config.yaml
n_layer: 8
vocab_size: 3546
activation: "swiglu"
norm: "rmsnorm"
parallel_block: false
init_std_down: 0.00565
doc_mask: false
train_tokens: 249900000
MLP neurons of a small language model. Each row is named by its layer, matrix (gate and up: input weights) and neuron, and shows model dimensions 0-95. Each number is 128 + 24 x the weight over its row's rms, rounded and kept within 0 to 255. Numbers have three digits each. A neuron's up and down rows have the sign that makes its largest values positive.
A block is one neuron, or neurons of one layer that tend to fire together. After each block is what it responds to, as a language model described it from the Wikipedia text at the highest values.

L2.gate418:143121133121118123122128097090138134108116131119155106130145093135139141103166144134096135113134168135133098109112067138162133169141137081153153116143144139157127150103071168081174114110133082111126142129110125168098096150123178101161065143125129125133143135120154132114116092166125136105
L2.up418:097133087156113148101100108150099113115121095159121111094161095130144118135127151110085106127161146114101125100108105164164135105122131119117113138116152156160161152091144152105175113108166163135123148145102151114120163103150147100110105140154118108149116112132138116152097110146153155128
Wiki structural tokens

L5.gate49:147125121073114120130106114090123128085123101115100086096119140157134130098164158088093108094102091132102127125115120112106136123151148148164101100110109074172076089086101144127165115155124128166143120158125130173114100155125085093127130115140174161109132152078116129140093116186102147172
L5.up49:138166111113157150123139152095136120097124110139112106126141142145119152124157137094167125085085091133137120162153128152139086093088179177100156080144129104125099146112125125141132146082151148145112089130144093126162098123100164155105166103144137117161108112109184091137101130167114149146
L5.gate64:094137167131120123151155120164103107154143106145098109136140124100126070136137119114139128149126108135134129125140108115134147114166091109092156138114151097140120136057163143098135135124094138149136107143111144122106123133151143090141118187124148117122106125123139172095087106149100156154
L5.up64:141130167124144097167104148146141124163137135137106134118160169161133165114136140153157121116094134135102116112103125157153115145101145166130125082137141120111154159152114111146073086118091143144152123103147132111121118106117085111123097178155156127135117131139149111096107138147136117162
L5.gate176:117093120171126089177119156136161103090131141128124091126148137186155174132103168096100103122155106169166150106110126121162115150146136132086104159123114080134124125113183121072139124112116172103116090118089139132143111096114117181185128138150118137156160123152106161125139144200108159141
L5.up176:111142174109094144128107113136094150096112110178096095126125160139094142099119135131127108144097143153102171164115159083098131128115139137112120153188165108127176077058146140146132120095155142104114156137140185161117155129103144120125129130122122169151108155106153113123142139119060150141
L5.gate179:123180165127147151132118167165152119096158132144109114132129153136093166141151103083129133103084099143124112132142121185140114122181156113152111086124128114162096128140125148157140099161121151086099115143131114145113108144145121107129122160155143137107108102118116179138111176147161134107
L5.up179:156157117126142121153140183132160103122126137155083142096103159110134100107123138106140138099105118170143116092115096171129127140162085157161087159125136130131094127121138114143149085208097135124084102144133114130167126128127104084121095173153145137139117125095144149124093125155151107137
L5.gate281:126176150120099120086144115089118107139113134157101193138096116173121113119143139106125125100145156164133134127089114121112127135136155145165155105148086132151122127120138151117108125149121147157149121149124166148168133146093129095142107128147149132113132156120092144164115150125077169106
L5.up281:107101151129146158104117172162121157158139103147156182115121139123152075088151114131129139116118131118133153110139130143165133139138155154123110084119140115112108074117145104139159120107135144119166126136104118120125103115100112156150073135108131145160124120168105095122110166124115142177
L5.gate344:095132123150121108153122130130179099134097150127136127141165094134094121148156097111112107164111117097121150099145129112137126158150071143085100171124109121174131118132090094148164150123157103159117086072105130142142100135164136127116139160151131115121138150140129169130125168157134097130
L5.up344:099153119133148123104124117152117148129137161118146119107117116151127127109135100127145070140138159104148157132146111101127117161094168106096097150110127131128167167145148090147137146141179130113112089120109109143091144138114121138081153125177132173155112108144082135107135123130143125135
L5.gate410:106127109092108107147096158143112162134121124108153139074119139140114137092158146123080109140094094096107154130100129114090131128196131134089123102147120117194085145143127125119139132111101138091113109105105172145135151126095135108088114178161088126164096157128145131158140172112167150098
L5.up410:149170120095067108106128159136102153130123114132140160117132136103121172128125107092131109145077147122137154118107118135081119118144150111156108134087157087165129088131141153110130126095121180121137127178122108101124115136148133108160114150147156085154135142132092117160142118127157095197
L5.gate654:137107203072132103115113131140139134145130097109121112116128143071098097138154127108148133122110174117111150091123074128125105135156095116155105118136123158111145087093109112116135093123099137134130130118136105120128103123164116131115118124137124157159171122098126098106141122170177127138
L5.up654:135148102138119136108139133107104157103141146129146134143107113106131148182131149141123129131103168104175133154131162097129128106125117117116132156167151146144138129147104150151100103128157116155134121132140170147104094144103134098151100109167123104082127136099088164106135108135113140136
Infobox bullets and word continuations

L3.gate21:092111119148143130127127105164127154166108136141143136124141158127117154167154115131111136133114122153136116125160113122143116100148113109107126135097102111134130128116139132146156091153128098124123146118102143108136102132127120141153117148042157143107199144110088163167078097104154090156
L3.up21:097122116135112146148178123158121159164093098112149102158115148124130162112113112123140124122111110095153132101123100100190108106159130129135123145088143081139172106128133122182119102092139116116133150136164142110155125133078141117154083139123145149067164135118129175116114144124132131113
L3.gate172:124123150096157142092154088163119106078154118123077107079087143133113105133147112176133098145170082156138173097167119115157111144148100148120103126115115125149085136167095107142167152140146106137088157169139174101156140133151179124141147097157135127143183107158185136116141095131110133137
L3.up172:171146189107160116144138092135171120142125146100119112084169112118118130101132134136122101128139115108134111117156118148128113108145119121142104126095147135140122153163077103134167104138118125130086136144124147106193158165131159090102138119176131137183197092160193131098165161104137093144
L3.gate252:145100141104147132129144109155135149134126172102099131096146108128117086112143117113133135140114091136132130080168083115168155145121104152137138106111117143127144089116108144137133097163091119126103129166149135076139103112126137157132127150124159138150194081120192124150113128152128142164
L3.up252:150120141125171175110103095181166155138141112104107139144123115130138087138157113130176140149075108142132139111213096169162099143157132132148151107129122141140111124122070141122134141177137136122118118174157155123145126120175135125161154146119133155130139156125198084131107145114104132120
L3.gate386:147129168151147141140117113078151171124139124102095142074177131098117140149120101110146120142165147157106147104170162138108082152160113132118113157077101165129172119139097122119098153121137147134136142119151147109167150160134114118098155123103119092149139110154111106167157152109135108124
L3.up386:129119175098113121106121127118140110161109126111114155076102151119144119133145124095119140158128123162096127132150142134069094122157116126177110116151094141148181121169114144114156143141157103103162165096146126083159168152092142167120125127126114120137143109154143138166114164078103135144
L3.gate433:167123123119151118114137106119137141129140140161116085113119131126106085100119135098153143136083141189119123128153097125093102151168106146123151152140103171100128097157103108129116087123092124098124121141154113120169127156149152119170130124124120179145173113121134094096145149152120131165
L3.up433:144117124086134169139148124142164148139146126139106082144128126114093108144161131120135135130104156140140145107127132136113129083132134127144156107138115172111116131126112138113080099109109141132114129109164136137171186155136155125164126133157108164123138123140108103129114129108129153165
L3.gate501:149167124160179170110140125117090103167112111059114168116131106133143132115165107110124126151118135105162138114133165134153120126120145129116156147116145169129149083122100117136116102182093147123154099142158120146178155169109130138090174138169104105111194102118156115150201161121158128108
L3.up501:171142136122175127110131153084143150111106139097110117118122114132122149159137101091122177178144116122157137113124104120132121129102107144120148135162137160140128099113112092132089135159086127129148096145090121129165099173092078132107156119114151117086141127142171109156177136118165135136
L3.gate629:094142108161140172131129103154131137093098149128106126121114121123112128146147125121167127149105157112079122099138174121125125169134152137121099153097180112151140165101132109103115134155162154122123110142085121107170129150149121068091093135139138105157149128108171115142155159107117190112
L3.up629:166127090104182151163125159155086103138155116131144179131187096147111143132113116137130154121149138152131127122110132140085109171165126100105109126134166105140142157110140111153142105151151123137109073149129129041130151137130105142145140148129125093135128111113124107118151085155097138128
L3.gate679:172116106082146137078122148119161154148101141105099125080182125149131126128120109113159115130117146159117132123157169173166100159178128116124108080124130145118130129152082119138120151129127135143142110163134132097187160131165068146126137122154170126147149089144146114119133108134100118150
L3.up679:111129165154147154155126144167125132078148128087139090122138136147130148151146141061141137139138075135149164095159131129137106117157149128129095106116099160116106096142144102122118144142094149129057152183128165099137121170137151116104130105112120146152155126135126090093092115136136154131
Field and date boundaries

L2.gate449:137157140137121099085138112120103141113111135137125127084163099120127132142090080133099100087135104134124154087131133101160126105154122134103151089111097135116117113140123100111077110157134109125124122151103154157142128129120119148116077140123165134142141138144108143143159148141094134176
L2.up449:107179101121124134115121104132131139142132092118147103085140116120148100139106066156121122131151088126153111118128153115145108110109137107105158106065090145144115146097140115128118101160159105140080145141082116133127168082101137148150081131105123142147096140139135121161110150106110150171
Time/place prepositions

L5.gate29:122118115092117105114065119116165111150145124139136154125095101093132087164104157157104142176140125137111138092098156121086123130094160088148126118167116133114122157143133154119129125155157080087087117133095176129127089122149102139164121138162165147106104111103079093132123163134144096153
L5.up29:091111093115097116098109101113135143121122143143152159140144135119135126105127120166174098145095151104153154121079122107110145140172091130095112118123157091129142137178136159082133111153144101100103116163112179114109103131158080089163124131131089136113121146073106098134114131122186106118
L5.gate134:145095170118119126147152120121148163107156138160132163124117146135133157150158151181124096136102131145091145163123150116133156121161121082101134111182054130185091100111127158118130122162134136111110122187113114106133115106115075149151143157169129142117136105121107103158086086115125119132
L5.up134:125084140147145118103135154103114186107133150086126126132130167172116104099106123115160122145119131122096168111119159129153152121151122126080126122135143121116122113144171101127174141116180179140135153145118128167142108109112147134105149101114108154153128093129075135115163134110131110146
L5.gate296:121109137150121131144156114141152111098114122074123113149096143156120137098075099101104147126121095156149157118104117106138153149130109155062129118092079131109110117137086105085144079157132112125153111169083120106142114123143120135122130090151147125133120128112155118157151158085126128170
L5.up296:117115146138167111113101118118115129160112119117152134118108143161154087143138160147107165131155127141104125113140153139194151112105184150170097165104123111103137145150145170085161166145129084142109140168129107166142136117165106106082141115171095095095164151118117107157119125160131092126
L5.gate331:129114136138116050154151145136173119135147107131123139173115099117130097140115138154163122123137129115114168142106136110171132122133134099135128081179128122128092143111104154120141127146114166138131108135132115147096128098152130104110112134131087159111160111148098078138111074087134109173
L5.up331:123174112195062091175095125116111159135131120101167190149142125082160140123130126148101166140165134114149096150166165151109098119108107132118116133155159047153117105158136101087112119177079138155168106126146155110143151115139111129108099107138102070131156118148147142108101135102133080123
L5.gate361:142128138098145122116158096130128112083110121151144174117110148144121138149119150159135111090159137107155127124144162109145125159176103126109117168128106187139179140129100103130108137147132118144133133093125130084174124098153110112125112141145095108111132145100135139135136137153128088080
L5.up361:125084117159119120140093144117096124133108087112123181102117154157123156112096124107178138121149130087151083174100140152152108117133178101108134129116126120114118175167128133100122123148137134094114159091100127116119132167103093136147092171146097115131111136110154101115137153094103113122
L5.gate516:102105154134100112140115155129120150092141117137127143131150169134135167165138111156104150138118131151121131168151141135140161140118109146126144138094125130123129089121077125125164121130099146121128157093064177087088136144135128126133081169130101161109159111098159175112159124121146095094
L5.up516:115129133130116131082161133138123146156155094137124129147124141127106087160111138118111154132125156145150169135141136137118170122102135095141152124112160112136153118118156128140132103114139158126164133133185130108121108096130154120132094119136132154107155118116065117141156103093146092153
L5.gate544:124113114156119109167107170105135108123136114135120145157094091142149127098119083168123114120109118137137092134114149140126152167152110102133134151145101118152121144158111124136133104187117126141115095141142150114129128131123127154104141135130112108090134109110066126127151186091133087125
L5.up544:082098085093152168104107127133149174142152137107143145142124107143148117123122159119128127095133136099143132155121150144148152187130107141133173090115135129115163183121117168168104129162151112157136121142133106111127126165112137119137165150146112113112164131129092086112167119109176112131
L5.gate646:104132142143151142089133125153131160122177115146151131163198096150120084127158147159113145142109134110113139097079089183119138155157153110114147147095110108150151114145138128137180137136113107111147105136120132158105083101108134105114072140129148111144136133124103137111125175126096130128
L5.up646:087148112173152133102118124107140086117148125129182133152138070141095097134115144120133097129155113128135125113076121113134128161127124119165140126116115106104163085148150163155179141132163121117085158110123111166074149099101153124123148103163123145159113160123178115108134133094158109146
Boundaries and word starts

L3.gate68:113161099108161118091151154147113154095097156135141099106148134145134105152139138128109150136109137157115168112108131157126126145126129143126103090110137107118146144143093097142181133109092152141160120100150108189141109141151157136111153078155185144110132132131156148123137154158137165159
L3.up68:038133146133099122118122148120092086076155113118105138111162104148100133121112120113114113081123159135134108088116158166127108104119133108072095131159117098163113129124182107160106122106148165096151090126118137162126146157170060179142165119147151137144085170141102108087171104118129081178
L3.gate185:094128085133145111123131139134140087129112153151129120126108123131120091105130093153132151064153144151110161136098093119120138136097144108156132143136087144083142101093085114135161171124108139164099117108101089076146100115167103133103127114085143156117086122121158148115118123198132108107
L3.up185:116130130155159123113100128140163187162113123095182162162160137120119104115136130094121119080168169132095109122103141136163144127111154123168159122119123160077152090118140115094133136142148150189114163131123102104127162136161125136105117103132091162143091147117136175137113121108126142130
L3.gate253:112107140093142119143139173105122130100159157126104145127160148129119116152144154160116188103120145138097157077134126137094101139109143133152113105094106151181101111120126095135151131089149142152103159125096123115155151125133115132121160109120144091106116163112095129144124108153102131205
L3.up253:119144126154097115092126160151151124141126099149132168112143144137135109140137171099147130126122109125140166138150151125128126127130126079116142093120126145126129131119201151175143153138123127120132149154121106131141106143108147103158158077099116154142079179085106133104127123099129141107
L3.gate368:116157126105128125112139112128158129133115109149135144139159139099113114164164142166154129147107145135142165112130099111147138099113168105129116117089084100127151172101179135143127145125127146146174110132167145131121113137130110137154135104085137112101074194101154139155101121151112126147
L3.up368:067145109133175134140116164159142153099108138114111119138124106176136105124137164162121126107134172139117126144117116140140140139138161149127145091149130111110105141113127112128102121141136146088177152127114105143121091143129129116120145128146094115137128142135124141082082110166112158148
L3.gate422:095131118104145126101104117122090168101138148114098094131107122134121113152130132113095124109099157150097160130118134132157091134122156106092120141160076115128128138144128098138137142106124166153132126143083102129108131134124091144169155105119128130153108154105112120131103126134101138161
L3.up422:086186140142115097129131161151129125099108111131113132142168100145113131138133123095192153115129117128147130149124138126083097090070123074111097136130127132148115109166161129149101203119117110160155109130140132118175109145144093135108136075131088148122102148114148126117127080116154096143
L3.gate453:138116105151168139124134169125125136089121151135110147131118159156124154156115165153090135110121041137099140157130097150097158087151111139103093122143112116121157119084140089163125102135114142105164132127137165145116101152159124127111171112144074092062119108143106126102084110158083168155
L3.up453:157166143115132116116129176107127104119155127174122113153131104191127154133085138127141176129106143146137146127111172157164099106154139092088148129101096109191108120147123148138148101145102106176110080130114129158127121120109103088098113120113119127166106152141113130116108111125186111156
L3.gate479:071135119126158151122124186130090125104152134102149123111156092111104148137160129150105123132075160132138138163142132142124148097115132080138118087154121102119102147081147139140159137096110117101125081119118136154137140174126114133134145089103212144135089146127115129093149087132094135193
L3.up479:077160119135135140102121183134121150120123116111116109094123119175114123126155141148113108115125149129126142167144151136109117129095153090061127099157114107133112154121160136165174155079128154142146127099129164161136115150154108107139154112107135147184124158157088155092149132119114150119
L3.gate698:091123145148104112103136115110154156119138167129128107110133136133142144123140191125111151121132138100131166163103104125159117097138160145175108121144080118110116148095132113114125089089128124137134111149116104106119121154162103134141120088094137141135131167118117121115108124085139082129
L3.up698:163132129112145116121155110130147108083116108118130148096125133092124138162127173136124140136130110128143117156140146134179132143153136092117088109122154166129159167152110123126150033131181176105118102140133170136135130092161102161134097104120165113100133116135096135109125146126129133130
Next-to-last number digit

L5.gate90:096094163163136156136154124109109138138127162115138138129133115124122110138172125097088144159113111160119140098127129089132121165103083151129128121137095105168122118112150079105124101174132122109089128093105163141149120113127142083124125129124121150105142129129170104181136159104067161106
L5.up90:107129155126127127117135133115118153140126114148118171161102135147170103172129134132074116144085098141150117113116108134154137177086155090192157100148129147122083124111110151141111130137130104150159145108131143152091100083168149108112106148138121139149086125169121133167146132096143147143
L5.gate127:122200122074157079137144098128119122159111122123108140144113140091125108172110127187210150191137125128121109140072148105142146130142121101166120135127171132148138125137146117083162128148142133136156146128145184068108128153154098091137119112117161096143114115113144141111148154102155092137
L5.up127:100154171142134104141120161118147135100140175141083135114091160134144115161150102142154101148105119162084100144137114085100138121113132164127114106156143104170103125130118117116143142155127106116158111095143136124130124135091165075117152081143111126134128122166192086127114152079136118134
L5.gate251:088151116086133113130091160144135127168135137080104146117123146116125119142147098113131167146111122158159174134114140055117125122163163116165133104136074122121142120107119122139139150146142155158109128089138145106111105111119084107146139112142171152107119119138110089162116146148111106139
L5.up251:087100130156152113133114143117090129141150118099120076142130156093170124137185137133126140121142103185114183108141130097110133177139168138134142108107120095088158144143121133097146089143138121127114158059143082135129108110164111109165118112101112147120135138146154122130133154125132151137
L5.gate362:125156118128148141110117116142148143111101162127082081079124136110160116161147113131153150129103091172078121115104102088124153124153155130145097099125076170162168118084098135144119145115091087124121097142160130146105112155123139114089088143080105126136112115078149130133132158144097165134
L5.up362:066147123136130122141139109152149175143115158123071078116094101104164126139166178110140140153144125123118137126143133117111140140171165155138127119094130161167130118146122136098125158093087153083132123109130113157083135154116165122111137141136143108131075116113132169111140107125164173116
L5.gate457:108089159182164143113135104094149098166109117105136119111132165121119082159087161109103140138137094135116155105114138136104114127125103146095129098148098136133117149130151132104138156127144135116184113119106132062122078114136145136137144137124129148168180135126130124107099094108128162145
L5.up457:114144167123107138119104096161147140141097126134138129059095129099133136143108182122115107134089130127136150163148110129115105158140143112142146121099080144107111149156153122110130138139158135149112158133157134154145148110117099189159125164121153106137127144131119123142147117102087154120
L5.gate568:157146113119139123146149157165138092145090126148168133126119114127097104156121118154113122117140129113161091143118117155096119101091123109148121116093095096138119122146121150130117137175123146179160101135144128092106125121118128152150088137103132164150159111154180137165133126098171098120
L5.up568:129142134119122115158107117121165096147120133087118135112087126112148128093159126180174141143127127135137131134164112132078147119124136170083222119138149131121099110124136127121160148103115139117070112143100111136081078162137110143146142121098125107124128103093105118146101131126121141139
L5.gate627:113121107148145113137144117110104117142133127135105122130115148097133109139096124117126157095113098151143106145137108102137093182127068141119137099122084143088094130162125094123135128153109099173114110132135123100083125160125121147111100134118157111175153108127149124150095094145126108142
L5.up627:103128149159114153124157127158149082158158173141129106123135134133117110175132128101105113139085113119152081132158087128122099188126079161122115124130125139110119156134157146090125167142138101113130129081078134145139124133133104078134107140121154122141142093148153142105106160142093121141
L5.gate679:105151155117120138110129102120138106158110159142085145090132118138169121141128113135105146133148117174131109129145097091120177173118151140141150116139101101119092081128129119133120112109094114130162089154129170120128078109117147118136123124131150097141108150089104116114149119143087148139
L5.up679:081180130084137151128102104134130118139118123141097109107136115120161118160170142135127120118168086151124105139145121102138164168077145118125146109131117131129098085141145116150112137093126137121141127120104164150119080143166142148126124134110163123155099153114160089143110092145144151084
Event-linking prepositions

L2.gate84:134137146158102111104133109135149141098119116104151172121128096165124130156126115133135122148158093194096088146118146096124164156110147147121122147140119165175080158141136151120096122132091098142120137133158133132093165107117138110147135120193125123117104107106125162092115130162043142102
L2.up84:158119126142115137109174086132158105103144118129142185147130136130158122126170116107100101115133086129101115124120141115142146084126131107116135162170163098133115129140135149131115091156111150164093153167144115128150130116143112114135115117140154090108167133125109136155170170179131100107
Year digit after "2"